Weights of a small GPT-style language model, trained from scratch on English Wikipedia.
Size: 12 layers, width 256, 6 heads of 64 (2 for keys and values), MLP 704 SwiGLU, vocabulary 8192, 13.8M parameters.
Architecture: LayerNorm before each block, no biases in attention or MLP, normalized queries and keys.
Training: a variant of Muon for these matrices, 679M tokens, 11282 steps.
MLP neurons of a small language model. Each row is named by its layer, matrix (gate and up: input weights) and neuron, and shows model dimensions 0-127. Each number is 500 + 40 x the weight over its row's rms, rounded and kept within 0 to 999. Numbers have three digits each. A neuron's up and down rows have the sign that makes its largest values positive.
A block is one neuron, or neurons of one layer that tend to fire together. After each block is what it responds to, as a language model described it from the Wikipedia text at the highest values.

L2.gate55:452517557515531421472430479543475519513518552454451534487549453445484500453508532455489442457533432521492489463539564547551489557450475532532472447491472494562491488505582442520442455459510489530541560460576546526496470479534504464454500482485483479461479547521539442425472526554556523530508463487500472569510551495490463474487499519572460614498574542513480473467515462517550509432513
L2.up55:463496480536456480540431538555522573517517479546562475448427544442512526550445470470418454526470557388470504447449458542460454460505497524472518480526509541519454570521487559526533422539507444500468450543525462587505539443506463486543495467494500505548464469520510464498546487499590513488504548440523545432498482512515523530496553581537485498455550515487560490519496530473518479570538
L2.gate120:466553483470524532555499565601473445560540478497523510502451531513505483525489492527449354561493500481520483518602561491487453601444503501540538513541484535500504454535514520495529482455517564458563455538473436451539447496473485524491487545464474417494574480482499480554534544493502541537507447503525544494507569550523580545471493527476407493480509545511514589509463525539533469498485
L2.up120:503528531490571469558545589505579506528526504461547466481479555545497550538528498445483505522478510430467519493574532565479464502481563559493448500507509504476466459533475463549496503535516490436498484483488508487497526540534531505568523471427531430558547515516493449462444499415448553593507473533508432432453467518439407558431482561551430474508542514542476498498536467489539539491496
L2.gate245:543498524536457478498541575435462436508548463508529486471487512542523501540517520441511456543473513562523542556534518575482466555564481520521549554550513482472564549513502503491531482472475527503555482456455522429523511495509410513490429537556503550542553496418441490509515475444521506421538451466515440500502507461540476454508441556501408501472518591520430493457461530450467482488486
L2.up245:510475510503495506539523542497508498548563422512482503476522464458484588472489502547536504445513380548406533477510534528548439540555570512548433487535533501485524447556583520452531509558494441487529584494518520569538521509433527498513456524556458419513476544551572500430504491430532482513545471568591486478481527548505443470493507447542533488506487499492434529536471542464489476541482
L2.gate254:530475528473478577477525529436491481502413510476535521505445489533435476472467388449555579432484502508506459470497514538472519526523554539409519516549586470492419527512402483511482549595502521429448464498443455498480559508480384489543511444499433495521545489529469473472479493513585524516553487553554468534522467516469470530449512514468510523515473527514450549530543534458543555530497
L2.up254:572492494464411455482498468491442490528563452482491560566509524500553495484515496496578423525519435572584503472478506496408442498465567426502469564468525499514580503486474509530489524508519462432520495487486503499517564464418483522521484476547508482464484497481502460509481535462494555598538532442527446488508470571561476442453528437514481506494533513512531491546473470473473488523480
L2.gate368:484457521474530527505489523470577489503510459507451443542478554505496502541418458494549494534525464429476496474443499469471615507485492466494517445518486491376519503478509466520425466471487480471536494519494592508511459528492442441537463486534511524533543448530486514490559466571455495473478500507422519501489536466571519387444459577459523511494507492541509509414529459553551557506499
L2.up368:557466489607543502522498537558495474523577517552569504485476493481429557486515470542488509493491529423485581495496516563487475507510470452435525494588531472525495464535488493492510531464513403437445536493517525568485525507461527459458559500586515481502518557528540516546521515503538509523486496514429469513510473564471539506465380500541501400508489411496471524486570441516456505466503
L2.gate509:438478550458442481466492499533495459535574477515524511510601506440520460432496526513559459501480488485451429481545534538521557475518511471441490591533584493515502497488472518562531471483492394458557516464478519474537473438409469562504512527496537438540514475550508458519451508506477494556430534482542510487518516486443522541521447474565520561533568554476516508465527528469419520478511
L2.up509:526589503454511498462503557494438515443558501455561548505432532470507492493449528469538509513507506466531519457565535521577492535499541452441439489442499452471504621520477487483536474501440495559520378597468479532564422519564550499601491486509537504549538404514541469460445467418531530494456490527485457520494585536564496432506478483571513480418484491489458511492492500579535508493514
L2.gate510:461505485489529486503507444540501497562492481448471411579489556589485475514481538539526437549523443484555493558451568508505543494492502517470534499524485458559424486548513523552591507465483488451535425520552568472516502438439491481476452543451530554479500452515485499461453554527496441487523498495475518460555476481516427505448519529519510553475524522521463508602548548522614511418509
L2.up510:516566508432452437491534519466434480454483436563561456496484486507386503513462517484439477503527488478444510533518459562426543536496532477438511534538462424424471486491460520518587480466440469503529516430473576514520473465473497443508525486476550576530476506510531527490502523503460527527526493487521525507489453499582477492537545477484515474422565497536516451470470470488489563491552
L2.gate682:470462491453532475428545596544491518499485482422570484454445577465505469487554450533454505459495506490444442537483587485521519524449533520511495498482464490512521479488540516532524476453519478519519484453562515533536530529523421522498518434552516494490512442538458474492493471517439516519393456520502496554434491530525455393528511496485527451465491547386578507474491465519479462550472
L2.up682:480534496510515439374512530460563554460508464447515469488489517476481486463533461487514491494469456506544476491441564574456469510560538553552522484437528484513520488460459509469482521492454572552515517494555379495484508443540516480488528478531466551476482517412526466542474491504481503523479467498488466500549553474503529544478560498523523484545537484442496530576432516510534517453612
Responds to: Function words that continue a phrase: of after a percentage, number before of, or in 65 years or older, and who after a comma.

L9.gate9:430423545476486510534494426434481475507572464484445524461540518573412491497438453468530478596544507494549441474482500386468496520519453512457487479510538468523517430524404532510487481519479517440523432494457460430497410434526546583546515469496558506552515456479467478503536472479542497526434472528553467495452460465455470482423602494511476513522492501484608518460496500507473490516422
L9.up9:551526396564554502499471532448446498480464506498455502471548480517470474376513528509560591565518458445520391525549527467539498525524421594496552522438530546464493498547509438482470472478527550456544456386442505463490466470494535503540471502436528468441504545500532480515440540453527519477462489451504522465557525500442509467530487553498485415555456487390465450565472474512482469490437
L9.gate114:493484513543567544515429503541512491500503548474505519449519488449473535444533470492455491504528488497514517428545520512560553489429477496467529545528446534520415516484525480522589528491517469482506499462586584387467536516418440582498496462592515562493438508505466518474568457469524577510510549452537511502491420476502472437435582483486529557469562519471585513514447424510499521505494
L9.up114:578608523486533522497518523521472449558532410515485511445572440461483464537570538462513467499489502417509475497507506469514500413530437493466537545433549502478543497517564528517483485476484565470555437465504519550442447531490550534533482475454488491491499520513493518436530501531597470478470485511436497479528507467495496418409485463490510463447506547539518465505484557493473525490569
L9.gate204:482444548498444489544496513515544466506553558484522474435469552458505472477486476443572458521472459501458495473534471484516516557505375532485523501491483496544540506477486561521436505575617491418559441436500538548513453567537515533491540450554470488520477546570525523499530459480530556548475472492433496569563464529424496485494478461500498523521582493429507541551468448527472490507412
L9.up204:485510525485493543538527510467429466452474458476435528578448483496428525549523478493477510449559494506479608591461470564505475463488498470521531498532448440502469503536420502499478481537566505535487435417524516480466498498528506462507545551498429531475484530578491487457442511521513566546484423511469520556365435476541474533577399538521500499521461499476535473469476495497504463491508
L9.gate237:411524536555415472594507539434545491494518499480515456445548507518533473433572483484512582500511460453510524548544515514542519462524473536435531499489460523412503548510498572473476532527495499457470461573481521481510406468515540509523481611481530468462441482473447501510519514506425530518499467499525583437557505552462453471524425496454607388414564481459522495514475485458473468451490
L9.up237:455482505552532550597546538490511465443510513523575488537473482450496358526530461497512404512451485497508470543455465560587489509535448489521497526413525554517548515559498559462487516447479531496476553456545479516488500492443566510499480520426427485452509495472593492478459527523464470538527429578532442546505456407498467532543512472439547498468428470523534544497545477504535517479432
L9.gate245:495481541509564504513463490491455513502502421412484539535523464476497514425449455439455532466490456441526439500505395450517558469548515504519541521531570477518490432482498486472507473461472494471538529513460514528449433489490536587506578433499492555509482483513559502515540486497482483517531501510521511487451478519478512465528421548465470502489507527513615482514467456574457506454456
L9.up245:543535541526468547491426457475476447447536546495497472564520394517495465533532516453537518528548511574499505497481427494506556547539500499531466508426489474577521560406532569502398508462498457462451469485486509505505444563492530519498519495506454463573517534542443555489531420500528465548455510565506475548534577530461459516555511562486541392474492503528478583507500480494468511559576
L9.gate256:452550557473491453461512561559462534543466469462523470473474452492477601509482515519563530476491474502483548466517471528524530491509475577486467520446482580494472465503454485484460535513500465434460474484461511495508547486519560569513492464544498399472466564514552446391520407530520440434494547518521577501492500531455526473467520469475530466491498437469585450456493486558473514472438
L9.up256:526501484510478527468460456487582460444490495499468536573443475523585550525517536510526530471550503498470531459456495449543530527457409465526512524547508442392468499450485560563491549479546544513475484457505510487471467465557500496496498512561473571630501492492498497546523521464489463474544489531479442463464471529494462487558437466462516488510533407521542506543452463502494522574528
L9.gate377:551504479527547420599479523435519446478514490450491508457491454539492501461450524513434466465471499491443496550474478431493569447458516476524590533447488474468527506489514552459453517483453484488543501473469527490477428447448540529565494501528474533519474493539533486568484528534420603512506470557495489479488508533525442537554442520476499458515520571539496534596421497514471570485449
L9.up377:479473488444493508516426570538466481431554510439525507550492464520479473460561461458554520582564555494492474495451624559484529525492487485463553583523495534523469532475474613508500501478466519582510479444494498473465463473490536548511546514486481466469501505541496464516490495515580468446574489516464472481489471495404428538515480453468536443583517582465529512491492522458542462493531
L9.gate599:476548482500517553504525445522545616538486462516493536515497502449441512439459444524559442455578462513458525507521482595509475440464486464509438455495488532558494541534463512464466506556490486499522458464573526467473447544524492469542515505542470541512526519557531517483451499507518600491510449501474538538506453462505497584499479522488537533493462506540596519472562431544526453481482
L9.up599:473511523519506532441512412486506478513439527502504465472474482514496445498511508481544496503491413429400446470462541505506505515461469489522536491539481496481598585522475526545495518578533513496542524461518448608491473489581525534457573468511440502513457515521540511584488528534462521521454537567564497523511443526540487546479445465445427456450519467493520496432506489513457466506474
Responds to: Early word pieces inside a verb broken into several tokens, usually right after a subject in narrative prose (w-itnesses, su-cc-eed, st-icks); sometimes a heading "=".

L4.gate496:519474445541557453504487478515474524570550510490456535519542484493524481484520418436476514471555528522458556438576452428454515507547561513513409504476518548467505477450536554443517433454438496496555457481493528465551541514510561543489501468493537578509488487443438439479498497423494517556499503496525468515512503462537485460460484454496455507509546589549530433431467511486485538465542
L4.up496:518518505519488499540512630514469494469542500516483531492430451526496443520456620509452563457567444481441505513539523523518448542529461476567510527461477486465481454500523481487493434431462498493513489435464473542504410534491525459578485558441480460511602456527527491489476451376496428494507499531455513503494536501490506501504492532522502506428560434453464459419518470551494480498500
Responds to: Mid-word pieces of split words (shunned, numeric, Honky), hyphens in compounds (no-comment), and words inside quoted speech or titles ("Oh my god").

L9.gate100:577486560466498443488482563494424503524496477437488470444473563421483448529508515547472452546523480424511400521446456563543520515485497417454478495464509543495417507449499483550510559432450557476469486466479583460532531487486509467511490495504531503489588602484515482545533496433519486540563517548516472445479476540491473447505466596508562564488523580486515549565505497494454460533467
L9.up100:525563543490553507557520460481471515505443499535424547441509446482544469536465527524472551506450553559583533455450527501545516478557493476510462477533579432483465459499457511547513453441516457508448547499490505521575491501547508495565474489492523456577518439478447502446494471504574436488485523430476493552471457496438426467475454557462547501514545544417456539520474482474447484551502
L9.gate135:449511530451459520481516498565511496455513478493488506499481484450437502465446455414531476412467508532562544527524460409522489525493488545537503517518503462413521457499522448539511495431529472525484508465524522536525469507485444469547516501517513490491491550477423504487502478481482532482514499528484490402436496521512574411583429530489526479590482435471501483435571510508511504471564
L9.up135:513512510595430440521462558515444520528448433489550409549556526490497469558459546483477530377493505482540512491438542472460495501555553490511495470473508401486515543513521481534507481476498471557494502509444514472490520551507463470482484545508532567564477635478424495511484487537534473518531498542509454537498487482487496509574514587454520476580432465514522509519614468497540527458496
L9.gate252:522511529490552530451479500485575486562468465535553428450495482541482507484474456496474473529490522509545521469563438536434497484577442508468493407523495512475476470427502452455564487520481483459475501505497511474482575513501496559514550496511506520498509443481536400472583527504475504519514519493521526454521523513445529504521603499558445439401487440493538550488541522449572556420538
L9.up252:471491514535510418509551513468503533529549481478515575421434522512469494473481469417477491503478477469547512487454432477508504574445526547489462494458462462526527519517525502494532511502607529513501543503529519547525501550466551557527446521557501433469607499469541539465450501485418577477489559606449519434548493468475509460446528447506522502487486462511463527503386490437493516500490
L9.gate301:492501517461536483495498518503524504476458457497398497517409508486466585549459543539469505489445505480593492522494525487494590444557541459468425464532486503509438495482505519449511423515540526432521492488467516442465507436509482516551528442533488512493429541415481523547494467446544512549471508540576521457490519537474519384450462480527577554463577526471577477548516493509408599568514
L9.up301:477485496479470558527455557514502502451480470492492400568516452439466543467482561477541539481527551400471466521507486496516530416508504508499484443446520497399516551510501510401499493533514544550486466515413463476395528499492502511562537505506502565468538569494497494569569509511463518513524518431536474502502559441534417460497563518496459479454474506519539478487551549513450458477491
L9.gate354:522482440510522490475389543504499538507468484500454533546520492541470501469531459480493492497446488499508470496577506564462520484532591506459493425448493510492533478474422529437515490486494499471458516478478411495486595477505474547487497500450520430554538425520411493483581483384557474504508558507553524471473443557527454422488467550432513510514462491539510535452463468485447464568461
L9.up354:514510469526500554494557579495496547538529482478485480577563514462441470523436484542567457507559461540519531506537511523492549548473564485565492511530546468475493433573495478506489497464525581490538535481425542479440502536528515461514519477500570538481579488547476442528556518425462521541529561464567551461498501535464436479493459594497487423464482467490482505495493467462480541431440
L9.gate522:475528544425531492470490470496437517527469531483515494506502557578459510517446444500490545436522524436475564541539463554501547518495451572508451538529531474536577440493488540586465413554555503494506487562473470460492501448524533514495421465427493564532573487499551450517423447478564473519460532415559481514498468504511495522402516497495540515476508557532596495482550479416513479402408
L9.up522:475517485512534487501457512483477503564500408526498529518405500541524485497526489501480510566516550408515461504505530513489499457542502418534521535440506507481477529451458453482506538515516521450496523543502496519412518487486489491458463508467527501589509510512506467542457551503571515492484451489495472483509505494507471461469494522490491527486460431537547508502456521543512546509524
L9.gate620:446514494461515434498454526516452569480548546499494444458493510547512568525552527462428447536500542528501531470546545517446540525533516440475520493486488455518473469428505528447491462521454506468485526453386479463508550476415570496485487577441491492436456520462457488558490390489529485483466574529520442465562463505497519442473488482490575504478558446493447505474517500529394490495558
L9.up620:551520532477475527472512519496484479523551506558526415492523437509482504490416404462568478514461477532482502465559486579470453456524497405507466480474502495482510486485479482469510521434486484475545482456551450585500464503582566518508470482479482543443501500472400464528460442496609497534488506433446459487455469479446489490500534509527503555462574468445395503497506482497535528489556
L9.gate666:422534416467465439492406592602469504494529483481483460475512511475506514488473517428479514523490483503521491525524472495498446532484545534466550482547456531493441556504478446483487495536447532451439486508491510503423501543552544448531506424537515453485515508543469494473584496496494601500550462442565566438520509519533537539523460559508551625439462489520514482510535483491485476449544
L9.up666:400416454541480505496476490454421480494487478493501447477472464539479558523528432517552466436593549512538553521575494533440578494479513493495537503441594452493412484537536499451474415458465551530523507459482519475494531421497484541501528551510514496509492550485451490496512563493505528510473478476531499494458565467566502545563539492486501400483506590497518471463496500461514514473487
Responds to: Separators inside a multi-part phrase or row, chiefly table pipes between numbers, compound hyphens (cell-cell, duty-free), and slashes or commas in lists.

L2.gate6:466529514480484448407520467474478524553451536487479450580466537480441515482510474482513466432483500481469457450526476546517494448493497525479495514525501501518464575511471501518458571445480462554543498471512534545496543440431538471529487399603480560480465497522512522479493471520468531501471443575437412545611583589494466454514491521530507509548447494457527518441441482448505481510502
L2.up6:496472552433556493485485539499478457461456527551488507557443501467449504455503535541529523531534546468543513598556514514446549537512470556501546430506530476488465523452467498505473417514532528444468488536558532532532519483598463509501439448467535456522519514517533508597435512467492535475503537565478493448464512490501569510499492535603491543504517476491501501467487454570552438436558
L2.gate19:518494492511396500452452579545520490446409546422554535548519600463505488434476519517454463408483571499414499464517507470563546518488529467467503524460535526512544481516567550492547526522518529478510515520512530503496523459500581510572426549463518459514529507541511501487492545491490529467525483471499492544477523452531464489503510492471497494457418478504487524534528473501539472535404
L2.up19:612507517426538454483449533518545498447442521429512504505524573458475532472606535522467568459498515530496507506498492419481518497503525484571367501482509454501526498496510525487516499569441492479527433500460536532512487479497599566561455490520433495519470500541492502544489507528523431492458518503483427547526511429472392484475479520500477476557451524486503580495471508506482488516534
L2.gate36:480478557496500531494465552505489476475508532502481498489512540511488534524485486544526538539520554542510482485487462538454507508461553465413510546518541538544462500480552515523523530508444451455463377539530496462478515506507537555441303469556466515562471482484453501492491591544501495508496472553531506412518479528475554468446461498518494510497457498573540516557543497558465530531474
L2.up36:467556501499533534486457507520498466474474563489531536531501474554522523488513486482479415515392518516582504491479612501448472511474507479493494566505554577525453539525503447488544532593497531529518477524444507527528506506483498429466476452536516456499513521538514464487514559501523527442444501498503481516523460521515472508509495472482529468483518592574473552568564486511452462475477
L2.gate51:430473482474536493543472547599500426458534497526495510482541525528523552533559474500511472529529508488514479529523495508460519494496551488580487565511539450491559534447494480552474456533510449526476450487486461474503490502567550494547496552465538489517566480512503546534525525556463508478414493521509500497446487435532543527411527510432511546494433500438470489532552486595522503437484
L2.up51:463485485401498445526369464452555510502436570488524426475481528500497527446549482517502470480510498482604484503522579489524468508506459483514505528464472544604433485503539512494468467464529512507536440503426492555470443507544535457482467481526453471480559440491481515485454537518546524596476519466520519508504488445474473495489504518523565454479476487427488492540554502552483515537537
L2.gate112:484542478458467531495528402475483417506530521488414418502498488585547414464512427463462573456482525491492484489494472570397549590510576540456509522451458501502464592440447539487510464450478493432529583458509504496524552522453457463517512486562548494459509470508524532575504529484465548529462549501639509540490454490495552530554503506511521515522499536458474539534532563559497526495429
L2.up112:516517491426587562433484462463434492534443509515457520527487515561492526529486511430431503559523515466485552574551554531486633498479492496565501446495445574487485556497529474525508489504476525520473513481476536531493493494485542483522461461399496526551450455539485490494454429579478519533548452551530463456507504524520481602480457465481555501492497570364495516463519528517512477441504
L2.gate370:498503562535587513406443510507505402511420543494486557548506560473481445498549578549526482607500515515492525465547474488498462514550538494476563498487475488477517470445515491520514491529453541451493507537508540507489514475561462512472502594514508473435498523487468574543464489473468573545418505523568505448524480425500532501441517467481467491483555519473539511544555490515508528510492
L2.up370:540535497513533409509364516486540437546509491489572521493541533473501501546517530473508470444480581490535537542546528523555524489427483472551551527583609482534510518471435492410490419491507555498502490470392526539457476517522537494583509505476471489510504517535507515533512517501494475496392559535545497495474509462481476490511508485500456452470424502441478557540502499500470490522495
L2.gate459:483528518505540523419519546535495447559443563516524541521484586495485490487444553497486505471500568544534468518522493466529538513547479503410448475568496502478623520486553521477420524544410557510531476473507550510503506435506539460490460518499531456505480487538470498487541599478431546496471532502451512524553548495515507546460458501463494516448437537491493483503501512499524638496538
L2.up459:510476463402473478470410550517470446590496480515495517480580556476507470492507517504518488492443471566590484509494608513478611476511513479504484484519521496488571474466480506486476484454480479510517453501425492498522561514544521445601462474479423405432486504510458515530576491492491486475439519475455474503501482476562520549469450530497465459501467483493495536532492518491513454505500
L2.gate528:536464429524523441392525553497497457477584497467642416511461526506503507549498502431560556530478429475483592496492568529556467487514554520475556529468543529493519538452475492535502485557529482510521508491461474480473608486574512577557544489563548433449493514494460532564488546528472507465475471472511498522471504526425479468436515504497527502502467504516481476630527520475564493488509
L2.up528:544510523483527459437494518480447474515521571516499521465441559478511452464536511418509557486505507459497557526466487563603472461545496530418557465504523574535595518546507521536503457531550449502586486545500510503498561533476502471526534469513564476507513527486456497516495552537496496527492453513528498539503489494464505534533457424505380465485483517390483563509507549486470505514496
Responds to: Tokens right before a bare verb: infinitive to, the t of can't/don't, not, help, does (failed to qualify, can't get, help her); also word-initial we pieces in parentheses (webcomic, week).

L4.gate122:549413510459483496399523464485511506577492490523430503491573550471497455440468464493430505439476583503511436544482437487527553505446512416537457489479451462527544455466486566495496566478490535453483475483554534498507422491492453453468528475608451543519471497552497446492470532520507550511525657480465563475537451466456514431495487469542469505482534459507533472515530531492490528555497
L4.up122:489457477502514532446509549446500566491461497480571541478464564448508549477568468563513522505512476453422515481563521529453484492502547538527506464474490488504473469485557496467498494582510519465545476547439542445460495540511514503493434488484560497493481536498452487457544484461504520545599453526583549439471486549510457534488454458503480581388558441506547577548500458498466466461471
Responds to: Word pieces inside compounds and long words, mostly hyphens (time-based, policy-making, medium-sized) and fragments like data-ba-se, wheel-ba-se, varia-ti-ons.

L4.gate330:493567542519487500507487501475509498537500449486501495462428500524529544547535487547507445464490477529478509484551549492558536521555455505493502526434485564480525495535449574540484494566520531469491496475488533520428483425493517503528520482463526504460568479484518516512503425507503555498463469448522507547624523506411489499450483552466536466500505525480494525465514507518565554409502
L4.up330:522511529518469519523473492462503408544511485481431543439453460512498505498481481491506502458532455460405478525499417475462511465434405582516514490480509484511480498421481505497516458455465549504511504463443495506492471485483457571456512563532485534496461492503448527521584563505494469562541490476493472462536482514476454481551460447449526529535553510437543561459440446503491508439494
Responds to: The hyphen after a prefix like re- or pre- (re-election, re-branded, pre-draft), opening word pieces (re, sub, app), plus into, in, a after was/is, and heading words.

L2.gate42:494426504525501418439522509522564525520537527477497594508509531518453476508540515499495531538514472495515522467553513556444553474462495448589504527501549485495555481438580528461491461513483488457531485498476583482507536455498487438529513508475422519510432484462458587511509449513470566510480523557473499514515499531466501557511555559497545532521480412525589543494488531535508544512507
L2.up42:508538470553498443528455471452530496520566492459469413448450424557524478476491462481468583516501578537477582461569568487544492488480524450482465488551534552486473465517487486504499540481501480477515528449555459499518497540542521498507497580521521494482541478491473505531470498489454536560514508458533546510559506498499532467433516488474484476499517480479546517490495496460466458480552
L2.gate46:443464555533477441446590522438531529524510531468472460488562487529504553466508477503493540450503423468493537528471484437537575520497482422478525483563498507466585546492573531513460496468486531457506569466483488523530554522516502443516419450497415445506487459491498508536518494475496517524493600482545485533589461565476487472497436518547547485544534437497484500408456528513508528488512
L2.up46:458527499471568502523561479500452436532514562503500489502433502563477506520498579464460437447516438428470487529526496505523516473446580455490537531534517406593520546512531450539509558538547476478524537449427463525533537534508516468462421501501476474493464535555562588568471480433544511551505522448517472467561589526548477555468505502533553473517520534457517489503501530470393539506494
L2.gate76:514513494500509492526515433455472537527540455466489472460544496481521513532501494533401439471439485478515480520475431494495544541510522526529457489562468568477510559515474542516495490512509441457409457497580506478493520443492480500490534428502482463489549452419475475501530442506497553529469520502505441506466516493438473441517477560472484500438454543492514561418468529488486567424519
L2.up76:499463542554426516554457504537513545536469447489589456533484491521453474429547502502528524535581496465539476468503490477513466503520456487556482512538484481461503530464464445508483462513519456442483478511443510543462584469480471469578357482441525411498500530495574507469552436514460550486464486479538500565417478539521520489502502463485484505520545518463496491403540475471484493474488
L2.gate100:477568498586483473506510450514486522483488450460441490493534543498543487456532430441426504539519570488489474514518488528538579567466596543536461500468515502547488491481537532489504504468445453487599484546537503532528547527459514504464462468449512445493468507477449434550429550466491590520531554430481503559609490567486446481523531481499462588446499472515438412476483531483489480499460
L2.up100:408518485399501514477512448518456516481506562418526539493484533390561446453479498506511469496502465501510542531507523565556476487467508414489516467544539521469503512478526545464455501456561484510573498471531484471472515492468556516455461470438507559502489441472540505473525499513517496490519606477561562453574489428561470443552588533514518517533475476475455508485515472519472511522524
L2.gate494:513537427542548454454543552430466568509425462524495511442409464508519554512509489552523585430517474551497535582538530482493509536511491543525512508531475516474521469526497495569524481584531458514540519533430509505517540500523598520494506497445431448486552513560585523533520549492482525498519519490507423493537477485558506532487474484475460537486530507427570465521510493492464543488546
L2.up494:489454513524555500463466534481455410463457538470497550488490529465603551504480540440499458469513552496472562507441479504525478536509508493508511497503464477485516506520468548545489544527457438520467546469511498521514521532439536585465485525495489490462451488460520484448472507601527483428528518481528526494557544536603552521480481454527523486510523508402491449493522531477483574469530
L2.gate544:537477542417419443495466528449451619476523460479534530476530465454533506490483466507490538488569559484467541463485461467546549544523485473433534466494540496510491530503521530564510455503493461488537491505451512415479478461558494491550460464531456483514440498508521468465501499579468546519568550516496487451462494454524584517548466470538530496472501511493574489547469452520518527499565
L2.up544:551486560477505490467564488483565483453556553535449512527466513447532551538495440429458460495471534531526500516513575473420543509515543561510444504522489526573485483490493494463483502478454502468488556574499516477437483488446494443488476470442488457460534555516435490493499448497519467464510529524505459497604490491486472571407539486433459532582504573504549548499521476526476455430477
L2.gate573:471434466550434485484493521543565454512540493507449454497553523503537517433571466476513514501511501525472480530504431564549468517548501457529457433569573487491527457573481499490472516504554441523512469426495532518538492559565550490493508522569398523514563482490472510505419492511505520540469512530454465481473492481589419425484532538517614499570545480440488463469533536502551524518485
L2.up573:454530480530439492466495545520556461477504552489443501463493447473454549543572475499504462470483532576464488526579417450552451517508431498489529459518542541459474490468496525485517567470569442508524520419513442532513489565511505568555484508470383470517525468488532474448375511464555516512515449536550359513465463509502438513493432532536545484534579499499562493471478469511474485458514
L2.gate654:485431482514507507470525577489509475522494491504502553489506525412534507528521473489542467559484533536517441507547516572557556484498459410381469485494508447518585435493500534464495522514529531494517501503482475494439482506465557490509517486448480503512526432462476449515509453552478507520528364575466383514450433488498481537568503531515515455533488477548555468514562442526436557527482
L2.up654:545488478477505529452439543524552530556492488596484489480463579574526485517568359478484451498489489484521501506500510509534483473472514551480480541481521495523514483441484517584534480488498500572473446474538456543428482445480511528525556532512462463488507424539541506493455448522592520536490548491458480512523580516524489608493473517496452494525491538562497501488510472549498471549497
Responds to: Opening pieces of longer words, mostly "Co"/"co" at word start (Cooney, Coordination, cousin, Coffee), plus re-, ex-, acc- starts.

L9.gate20:547505521461519483521465524468495501559473467518547520473470481495482456505539461498466489504553579501505557499488493385517552465457458537465550472518554513458538451607548517508477425510545537504578518464455529497516501519437520517445521515523562533522459456464527512555487402529580539568555541470501460511487541501512578524527512479529494481491516521454537543454575510528410567513461
L9.up20:457509594498419516446550456505511528563481523528491547499508483507476421511502505499510500515555496467531540512547499564510577455473502491496419496518480397531488454408537513502519478453534506456520549472506517596478524498509523509508564478515582464457494501488528482542473528509512525485462510537438466524436477569515508425467539483593472527500571497470539549491482495586548520498454
L9.gate154:542589486519549488484487462477470527509374501433498517500531490532567531482505523430440515489538512505427510476463574443573490490535483464487470487513527491560426532479541476490528481527434466547555545508512571508502466536503491513453525472513465427507450508583527545487525514497482524465492549533480523436539438470442502486435546466514497486438505539420516501521509470523493535464474
L9.up154:458509444497518476446442586492507476491468542484557508495568454543524481464561523450456458536508482486486445480511493524477523476571470450445489531501555509533483463566473533509477494467543530453500559486512598533434439518493495426482517489506565533460486506505481544438452506531477471478560515508493490448514510530500497492524525471500486435410544545497456532458453458532472573495473
L9.gate285:529511603509526511500504522441484501488529503491496591538515444584465440409547540450526512526548538512541544498462506404530584457457483497512537500511571501424530488478426543521434475531516567505529442461492475521537486448425503502463478569474460465434484513570432522492507453467500503541524485540460482552513512550525562503526528491512485468495477535459479533485460538529477500536488
L9.up285:577459508442538473528478498506499534526461509418582570539546489547489423529525435546490496512520496575412496525478571505548541442441449474498491498518479510494452453490507496541505512463547486497482478580400535499530525528483530559505546535539516480484476514540442516507499520432515526513539471490504472542465516505487537482486551543592500480466507553431391458609452486563532443493456
L9.gate314:448488508487557482402433521481456505518478534430493529482531452507490614491497539489500481510476468497502480453586490495530564488558443464527563525472550506448631495536501482438544592499554466468471520539554553540460509552508493522558469548559493512435501508482516500470471481539474468479514454541507482497489468507474516532492511525542471453483439543494533429494458541566468531504512
L9.up314:478571517537482507443497532458532498544525501523558542544444487534419521504527576482464498577504523556468521505461506473558441438506452531462476528484500501442555440487525432514537520518519474501512522415511471565565479560537518422499443485487499516464483467449415478492535450478459506511465527478465524525518537373441467496530503536485478460493479457558487552517545534488439544536450
L9.gate328:517467499436514495483516497432470536458491547445454503419529465608435483498526457475442498499519478458515541520553477468507482432487479556452543517537525535467518402516475546492471528466506541521539479470426572416502489493458489501493502525563501525490539512516542540519563470472445484499487527481516518565503467539539507523518471522586491546521568490414508543479504497545474527554467
L9.up328:563518499474524415512545467475518487508462529496452597509539477446482425525466412523584438443500515540467487520513487490459562495520516482498453451476488496493527580555497522532485463515497504441453526504506507561572427505551449486507488559468472534535535518436502529455496480504485532551525602530465562520507534524550518531473493522567523432432546608491450470501529475529537533482532
L9.gate378:520526510524583544456507598451517477483502497511449526465538505514485511513506523416460430466478544555494531494529525464461494497516537506517480440524552478540505532441443515520520497467468470493437527468460551435388487515526552502490588465480478518471631537552512540486585477525447460533495472498507481505470418566561486520469484528498438494543472478425542458543601469511515511500537
L9.up378:470529497486519563465463583521468514539494507486481485553565462600450472503506479515475524523499573496517437498490541510580505442458537506503436564522558392551511479501480489505466468476487473584522582407535447486561434502476479517526562552554564540569493413615486464530453521499467487497553493518449473442526503503487515449490511492530600477421479534430461461493524508502455509531490
L9.gate515:498494508459499520493468532488509548512501510406549507473523464619521512600469509570503505481497517519504553482507518466518533476566474418511433510499497424512459435503530495508565558458479525444476486482458504549576527494522463452445498599496503514530518502515547471510486481458450478534479521506531424536518548514493574527439498507483630542503524531419442515583519495524506548501492
L9.up515:535563551508546518491517504458546466518515534464456534632554423490517563528470493512449457457530543530493534551528443420491523514493473532495471538504530465521589440457482453491450528532469519515524547466526492436547464492503485492473589539518463490485546503449522532499537463497497535527576511525508458507441479438534463566517527471496478478445440476416467542487542498473554541435448
L9.gate651:493563414498424473499507537469485504541579541486519587497600606512436549452533530475510441530518486523441556468530480463539452460473524497479449506485508418575519518456481461504503464521521556523569570542480567510514464498494475542449563450461446571560539477462455522574526519557469492502480553513548426526473515525482537540554503498498490503496572467525547523432500490460516482495461
L9.up651:540499441548533520486473464497440509499444421580504524517513457540542568471510553497558487512536524405537498461471447505542509467497438465493537529544410496475524492467514479445493463448477420509476486506499511566566575508511433474510448427564522532530473535509474543480486494445451451482521393537568529429506450511449539491518535493476477518433496447478542524469461375480522518469559
Responds to: Tokens right before an expected verb: subject pronouns (I, he, we) opening quotes or song titles, infinitive to, and word-starts like inter.